config = dict(
    n_layer=22,
    n_head=7,
    n_kv_head=7,
    d_mlp=896,
    norm='layernorm',
    attn_scale=0.125,
    init_std_o=0.00409,
    lr_mult_o=0.797,
    warmup_steps=0,
    dataset='wikipedia_en',
)
MLP neurons of a small language model. Each row is named by its layer, matrix (gate and up: input weights; down: output weights) and neuron, and shows model dimensions 181-276. Each number is 500 + 50 x the weight over its row's rms, rounded and kept within 0 to 999. Numbers have three digits each. A neuron's up and down rows have the sign that makes its largest values positive.
A block is one neuron, or neurons of one layer that tend to fire together. After each block is what it responds to, as a language model described it from the Wikipedia text at the highest values.

L5.gate43:476442466476513506521438535555436531523499483406485571516548548578505470561477523540458592452491415490514493500585530479511498468516550538508442507436561520528531491516487521479443439503482525565466490455435517452553567549519512435543398447542536503475500442464515535501529444541528454554
L5.up43:567566593490439434556586504499509532455531461566515467496484521507514484444467537505453563511562425457528566454515516528485521552517508519507598461470554568512488520490492458501487532508533525556537536498434550576547485509467424433482447525408533525588438440565498508531541513410585543420
L5.down43:559487593508514483466568442540495486516490493528514434495459460456427515492482409381425412478465478533469443473483581535429477474493537393548504477505512462533442486468516545493478548504505486462483515500457563501518529410388509477552446477478533526501482471444533544474541499510505483556
L5.gate349:476493443461542394425504525474505551594513477476636471467429475558554583547524388541550516408523461476496492484442493482503407499448485486530529466536496501577462546446473555497563474511436468470475519405539514446503557444454593515476451481489568543481560509432558450490487543496568470506
L5.up349:492468376493502573519549450501482554523529526512555432535504511537452501530435511574429577545432496505493544454463453457468530456520430544520472482447549480504431424444445513399551581493400504548364472469499519496526601473408491494453422442442553444476535452523588629531451469569459559548
L5.down349:438410539548460487486507484423510492568499510484534402557550482480474439525495585461433436501528552484461546560517484526451531380534484446526394470465529495539513582501438502458470516482470553619433471489494472500461612423518481543475396548560518458398539453457512534587468641558499432460
L5.gate496:614491591480442535479550496532441503545567495489458532460491507540532544522450582492441501371452500497495488584502455535521558666457479534592568556457419497500394601450447497563408525436413492542578494469512569484558518409449506492508508422473535475544546434549606466538426397542518518513
L5.up496:546406554485446540473487517489408435522522544436525493496423457478507531474399422485427574473430491435417483523490514523455493537414426500460488543445556614485476534558482508478373485526490475583584548471464468542546502406505487455540424418458560412488575485563511518499376470467521509472
L5.down496:441425468521575539490474521446482548607434510541549481551487487554475386417398439464454499541470492454542545585469509488486482403507451482456459439441578529486553530494512513566422406578450548621512521579570515538450701382493462488565476563513562486436568436467542491452510592442483459530
L5.gate681:486524512486496488525479463520471560508405463501481516456489528387428535538472496554464493568474464462532449523420501450502448510599503486521513498424531447483439479462509533484590451609381496449480555532482537497463492454487460590487466496517474431524488616512548482579596532536511454555
L5.up681:453493558424564520470509471460507568545577497478494493516460511533549454452454487520450476534459562504513474500497476473468495421444432504578510427465554545454513530455493573608467445535492521547531492501476559485489507425562408434445475529583471506585547510450542511490414488440552401540
L5.down681:456543391470564531519542463529390533465470487479565443399475628482444452474441504415475483556451535440390576493502498450595527514495523441522600475508560531481474538515543470550337435551494464499495426587510531477438552433488480509502471452545501455429484461452522634513501481491512440459
Description: Head nouns after "the". Head nouns right after "the" or a list marker, often referring back to an entity or starting an "X of" name, such as club, album, University, Institute.

L6.gate214:555480487453629483465576516533553461472458580607436439512423497482456504569507456474459510502490439559468580680534485509473509445459447507464503562523562460464490375505425428511516531561486486509516382588421525515501485597502402437478423478510508453443601540519510461453570493498527553439
L6.up214:613478447484433493562530516503448443503477590550509463587505540485493529539492466578606548519488435542507538602456499511405449545436558361545446510484506448400511444497468376375513466567520465500471518430614496538494514529459448539514502508463509492478512526489496428508503520531489455522
L6.down214:467590488470448470460530506432434494442569520471467496431456492442547460514454478452375539518537480481418518529530514434484533573520525487548431395459558520557523497415621516572552470478502577499506457504443547533452476479536481631414524525437546554550371515574566503558497470432466442475
L6.gate221:455510470471495561582464457500445530496385542456465452547503444524470479538460488449506425513503480489465468525493497533410529551488526446440518507493530507468560375550496420540551476524502452428540459444476553469533472478413530508456488445478462512408359544584466450485515504515538437500
L6.up221:524450540527444519512491577474517469471366567469456462518445433529559529464620494547423426544515456563412439593521470523575537606472445471480489537536584527427572491505499493476517386535532453474422499482529557480441520450527536590499519470497537439407658441523399517429478449588414463429
L6.down221:501387512527459485475523591538444534555485506504498559487499593440519510540503527543497541413567471415438571533504567580501505581421417495468510495427573560520502530533492467429466493568524503503516409502414413465488560537449432423491508483490476570480546484500526456425390516472561440499
L6.gate300:401516392502540495479513568387513476642431482452412442542469537522506466479561511408477530490514523561547546409470581425456552476483546511526486484436481537571547503464505518438514577526436493500576390468456516387552487511409494443595466512584529505418514551456502504434493438478554485428
L6.up300:446488521569522442486586505573472516497498597460376492562555522507535495470531517473467575479549423495484525522507428545555581485475567547472538421461452547449509456567489508427528571504539508447510614564512604528509426579537543468488392483454561487508454539543478513437590535534551467479
L6.down300:459477505466481538551509500472528538473598490471520570570437465507529467473547451544462485498489465583455499558481455499425521499443485533477491443487487560520541521587528534499583520500461483565588486571543517604464581506488463468428487470449557407552468548549428516508498469450463570397
L6.gate445:508497565522557528388557601443458505466436423421489475455527406532577517509492517516495504485594595506462438464487536400530469473534384383517553459513500563585580466536565499503454498520514434484488456461526564502517432454472436386434522431581536566578452539495552479507517648506512564531
L6.up445:561484447472543394561489561479480528476479507432477561418384371520527546393519444484524539478539476436460461471514502482545551520507565451519536455467585537481533521480501499457389512443480490475503468515491608483471503443488395404522529499474481520429554451422517504529434494537498459524
L6.down445:519486549447570442488624568434429478511538518512467518422421483539433560535494493508455420469528564603409437480546572456466502591437519491466445480497495455541472515476503548500361505629528478603475484377469508466617501461527583464430561483367550490446597481570593545597531538440484462518
Description: Generic category nouns. Generic head nouns naming the kind of entity an article covers, often after "the", such as ship, album, constituency, club, party, school.

L6.gate17:476528464524495517502557475528544461480417492480435512579549521481519565574362479474539543516547466468550381409542567566582577474483409460442472608437456474395559530488571454475555488551541495517524497532484519582381462548503466516520433520467508502476547461447547600588469528487498567467
L6.up17:567481474485470500407439569545519526548544496517553576455508532465520436543501427392552396562397537474475417476427467481449534465513481446489475551532426528495539496475479592499389535495603484567553503662610536497429503443446426471540501547565484522472525455505459458484555511502407566481
L6.down17:435408380490459550477524405443526495466591555540562452447547505422583510450513471540425552577475590577499539424413464491511522433479467435518542469533499457531536590507507448437376523460615583572500538446492463518441514507556470547462369493453525478546466433474600525488525484486469401481
L6.gate145:475521565416475547563552420538559573393420538536452523499525540496572585522517513557518478608478507525485419481544461470526518488478547525524490478498524614588414496526551525504518458527484503500466471525467436504444503441449549564458488484493513509527492482582437450504428480577505619536
L6.up145:487564611583425498432451514605505435517516600578506516477523480499440551543483491567457536462491549596521458438542453472510499470433509455431465587584468525393501464502506579461452529493413586592446524500509497488509537480481479443476540510515488470483436517464395513599396628507531377485
L6.down145:548500547560466554555479486503546549510566533444487558463490529669438488430560521499423517464466431543492543412536473438608353496446429487503592529596533494571438470497482519539559496499505515506590431481387472486475581491495493446594506504501479541442470623479542513458570559496502504465
L6.gate337:448598557574541512540512569487432440468539513505504453390474489548486466533555407567493514506513626468426541500526447486500480463537481544543466543426466505492495462410429492530527478496567566501535546496502564506464528516491582488512566518495515549533490440498399479523469416526518501415
L6.up337:449546555515441478486498457478508451370513451549550522551532486458547492456484549512550584491393433503504572470523514485493491441473420525554568505518453580424465486486475503439628498539518543564550434418456584531448542469512454540388519433491484521482496527601577530500451504372514532498
L6.down337:541478535495476411527564498521484547532428468508508485497579559410561536477485531549571567485551521545559604491601469425468522503561523463470474496493472495526522412377499485470490485449579511596397389482518594536515365527524496481476402493531573523499567492485472609524512585561438499434
L6.gate426:517518413486464450532526474523462441437427523529491451494416466525495593529569540433481503492559476375545537528394459427453546547487487496548539566459555583517578458565571447366523481513505499449484471428589517549503447451493490538559571573561532504616464515492441588524495423476468516461
L6.up426:510513498449568490484452466441478465563502480584565528497529456378443457464487451513569443451478439520445538424531416473482472544494490534472478469583553528505480448465465424517477506418644476518467398586492467555636423558445411636514539519498486530500507407532381652503459445433510562492
L6.down426:444469538493429472483477442469464523443496488471467509485569461577498489449448514500498490506488470563416469530566498470433447593527530457519482573471506493515418383511490501503482535412528606518593459444503504509507512511444491474437550474533471463485498585492466475480406489560455476480
Description: Hyphen after numbers. Hyphens and en dashes directly after a number or modifier, forming compounds or scores, as in 16-year-old, 12-inch, won 3-2.

L3.gate199:458518521581482467463479481577377498534591504474510528533499564500521525420522402538483510477517461489568481466557525515498528501442493540524537480504483486447476522483500587499475572422443491498557473485425576481544520445517510445563454548590613495538439489541447499472504510469464470495
L3.up199:462461507420571498539499465460505557603509470436566503524560510523469521402423333550503559535456505494422476510530508492469508490503527519511538550566384434460458520560405581558561552514532536580568523530513573494499521348454463559526405491437469572424386424583551570586428565504488496528
L3.down199:534462538531568469520446457403520462516471557515496460494503492467501462505525446544459511504353499558557500451499420484520448510450532483421532441567525561534544528478466448508511537536467578466481458480514545474385587429572473480556461452476545426501527476504496502432515571509478430581
Description: Organization head nouns. Head nouns ending a phrase that names an organization, body or institution, often after a modifier: Communist Party, RAF squadron, National Institute.

L3.gate784:552525497485494443536443535394533502569581532459501550523628400475520592559427501425437487526496536515473522552483524497573401514516476497565388522371494544502521507484589608484427548453459441473506564482496444503451445487475540457525508484504431488507421481491483534441542518550498514514
L3.up784:509510441431441514563573438451538510534431487491526410522462535518512456489592480474513536556539534545533527460543486514490542525483529467525488507531491493520476565590456459452544520537536567552532535487537512388545363511556454513498429549597539495525541567526569545474418416484481513421
L3.down784:547431470371533516527540565590513369452551428439519472457529464568545460580439407569502563511529538560484540544535479518472524528558535505584474436532494505479517541522573471412506513528475526468472544509524423529505468494544422488531463507510567548498563510489534570528488484418488367599
Description: Separator after a digit. Punctuation right after a single digit inside numbers, scores, ratings and tables, such as 2–6, 3/5, 1.8, 3:35. Weaker on mid-word fragments like ri-t-uals and str-et-ch.